python train.py --num_hidden_layers=8 --hidden_size=768 --num_attention_heads=8 --num_key_value_heads=8 --head_dim=96 --intermediate_size=3072 --vocab_size=15939 --hidden_act="relu" --norm="layernorm" --norm_place="pre" --norm_eps=1e-05 --positions="learned" --qk_norm=false --attn_scale=0.102 --bias="all" --tie_word_embeddings=false --parallel_block=false --init="trunc" --init_std_qkv=0.0154 --init_std_o=0.00384 --init_std_up=0.0154 --init_std_down=0.00192 --optimizer="adamw" --learning_rate=0.000429 --beta1=0.9 --beta2=0.98 --weight_decay=0.28 --lr_head=0.00384 --max_grad_norm=2.0 --warmup_steps=251 --schedule="wsd" --decay_fraction=0.835 --decay_shape="linear" --final_lr_fraction=0.0 --batch_tokens=131072 --max_seq_len=1024 --doc_mask=true --train_tokens=1021000000 --max_steps=7790 --dataset="wikipedia_en"
MLP neurons of a small language model. Each row is named by its layer, matrix (up: input weights; down: output weights) and neuron, and shows model dimensions 192-319. Each number is 500 + 25 x the weight over its row's rms, rounded and kept within 0 to 999. Numbers have three digits each.
After each neuron's rows, "fires before" lists the tokens most often just after its 100 highest values on Wikipedia text that the model never trained on; "raises" lists the tokens whose logits its output raises most directly, leaving later layers aside. A number after a token or word is its count.

L5.up1565:525482491502484502504496490454499477530529481514490457468467478481514527498543516546492515470498478545524473509458501513454497500502484487561508489501477510439490451513543510510508490533513541510457500510490545473466504528525523514529488494518473496492530551510488503445522535518541550535521521518500495493498463534495492516507513502484534482499482508535455480493475490519502498436492
L5.down1565:459483471534494538462522485537488492476515521503506529464490531496510491479479470508542539548544509473518502495483474535496488519539529507474510541478500523526526522512493522504483493523548514510511478492498507498485503490528477529471524509497513477397532523479467505473476460489492482538475527494543501576493511508487513490513480426514482515507488488503488503508525517484497533503510
fires before: "\n" 24, ", " 17, ". " 13, "." 11, ": " 4
raises: "al", "ale", "als ", "als", "alist "

L5.up2128:516559485514550508474495483434478494499512423491531521501511496498493499473480532521539526528491505497490500480522485484527452521515499466467488456541527499428511494535533518515546490518510485480524536494450509487480529502519524527506484475588493488489524574451542502548499498474492522487556538509507462545497490511498556541466502498525505469503477469512542491501460502503538503490511
L5.down2128:511539510522483502558554538466486467520549465522516483506480488516491477520509487503474494496473512510460498499513530498438520540543497509516485493531499514552546517496484518498480467453488476519439526503518476495490504529498491518493486486478551502479496533475519525483494545498518505464514571502522489493537472495468507553543523521517544472505505496473518521493491535462545560508535
fires before: "= " 24, "===" 14, "=== " 13, "==" 12
raises: "===", "Succeeded ", "== ", "=== ", ": "

L5.up1830:480519520478507471520493479467469451514497480462529507477478511464482471485476502502535516481477498513493487473519502523521485542511517495492521441534498478500505487487514477518506493536480480447529562454474559530501482506522558506487501506535517501519497500498490538502515492507483518485566528486515477530523466550482486508499494486520499553521539489499517516544483546511519466491502
L5.down1830:508506529495460508514533495456493456531606522506507460484511501509516464513484509511485461459503476494520465511494497501490534522516515496513486521544501534492494473483532483522511486500514465537489527483512475525516472533519474508505476511513471492462527540497537517467521551526494489492483537496503523519527473503475540546537489599491528527527496527525563475526472530489497507487530
fires before: "- " 25, "==" 14, "===" 7, "=== " 7, "The " 7, "== " 4
raises: "====", "=====", "===", "== ", "- "

L5.up1269:468512530507488489534474490478476507506494457481482502504469477492541496512444502516497508518483500501476507480534519569448478509501503508522502532505471511506494479504528528494494497494482495529530510479472492502503535467522525498480439497515498538459515498479520518461529466500505498514497527506471504525481524589501523462515534523520522490495469470502508489537479456559519518498507
L5.down1269:495520523510457466514516476477493456513595519513529456504516497501475501521518522505470503501487459493500501523511474482467543508535509494511493560547489499519474487468485509505508492498512466490477538456468509501476482525523503530513480533513484532431516500514493509505490525521488499525457530495512464515523504466502530502521504505472504479488503551528539523472456558479488480474535
fires before: "| " 67, "- " 6
raises: "| ", ")\" ", "=====", "===", "] "

L5.up3046:523476514523494543503493506528482478482456483515459460486497448485530485533476516503503537529540486501533483518454523506477524542477481539500545500505489526478507506482483501485505461540507474489475516450501532502491535508507546436501507508527523491489486527516482488493520559481451523476459525532511500525509511527517552476510477512511534493561518480511513489525473502485537504502522
L5.down3046:499521510462471535504565461507492466484535481518459501511585573495495509498536504493436518496527497473537513483512544476506434479458483497547500496463497480516508453505471476491508484491480469484485464517500506476520507504543482515512544479442520492524491499477550455467483524518556528540496514509499453541488483464509463505503452509468481519534522511500552541476526500520506516495472
fires before: ") " 15, ")" 13, "(" 13, "." 11, "| " 7, ", " 5
raises: ") ", "] ", "|---|---|", ")", ")\" "

L5.up751:517501531517491464494509481506480530480499499488486481500454490547495492503487503512491497464483502539484509509510529522527505498502491496478558494493508543503473501460463482519461489516482511509527550475495562494484514440515516489522473523469480503523487495490507513517469547485537538522494446519472511461520487515497490540478514485478504429511480487518484479534492539522496485515494
L5.down751:488519484479553469456489488482479471488493474500470546503517546468514499521469444516504503575556457485515510512578466524488501435493496528449501504502512497506541528489526514447502516512544483507507483522497508515530513471481512483518488502489539521465518502494500519476499493525516564508481503451518543502481494502530539488533515472500513477472518482462519501513487475492517516483524
fires before: "% " 33, "| " 29, "|" 8, "%" 6, "oz" 4
raises: "°", "g", "day ", "g ", "minutes"

L5.up1851:486484537472496496518546481480491505524485453464502511490483508520545490503469516498513514459508523499489504462536536498489519491501455519526536515546521480517514495553477484526518483541496474522475511460502502478497530474534525464528537462504490489476466574512514492493473493486491494475515511489506512497509483581489498475480495510494520484520518448487521500517517476503539520537510
L5.down1851:534506507488482501501460500523510491515544529478528451504509495507508481473536503503505481501507492479516517507516485505508504501511482512539497453564484525503487495533521468506529483505515493526531545483507531512495472505509456477512504461558504513474489502489514506502478485497486495529505510510530532494534481464523515548514475533488505518500504510467550525472492544476500500482519
fires before: "He " 18, "The " 16, "In " 8, "It " 4, "She " 4
raises: "Upon ", "With ", "Though ", "After ", "Following "

L5.up528:489508529470519536472482480503514501449479464476506508505484491509547485504497495522523534541527475457538537522494538528493510514528481510538518467520513487540468509514503448478480485497514531499455485487456490492517505493507531482488460466527491493500454566511522488462497505538475501503503477508514512467478504544531488461468495488470512489491476486449529501464486522463491525530514
L5.down528:507495498489492518498528533482496460511517503480516454510509511490482465468545513495480454473512484530502501470489468472474486503602501501507503503491492549510477518498529486490446500521458462502505498494498516525571571518518534519524510533503513503485543500466506525520546536514507503515471531486482496497512485513504511496496504482490502507513517525499506512521466495505496525508506
fires before: "The " 12, "He " 11, "In " 9, "She " 8, "was " 5, "is " 5
raises: "| ", "are ", "is ", "|", "consists "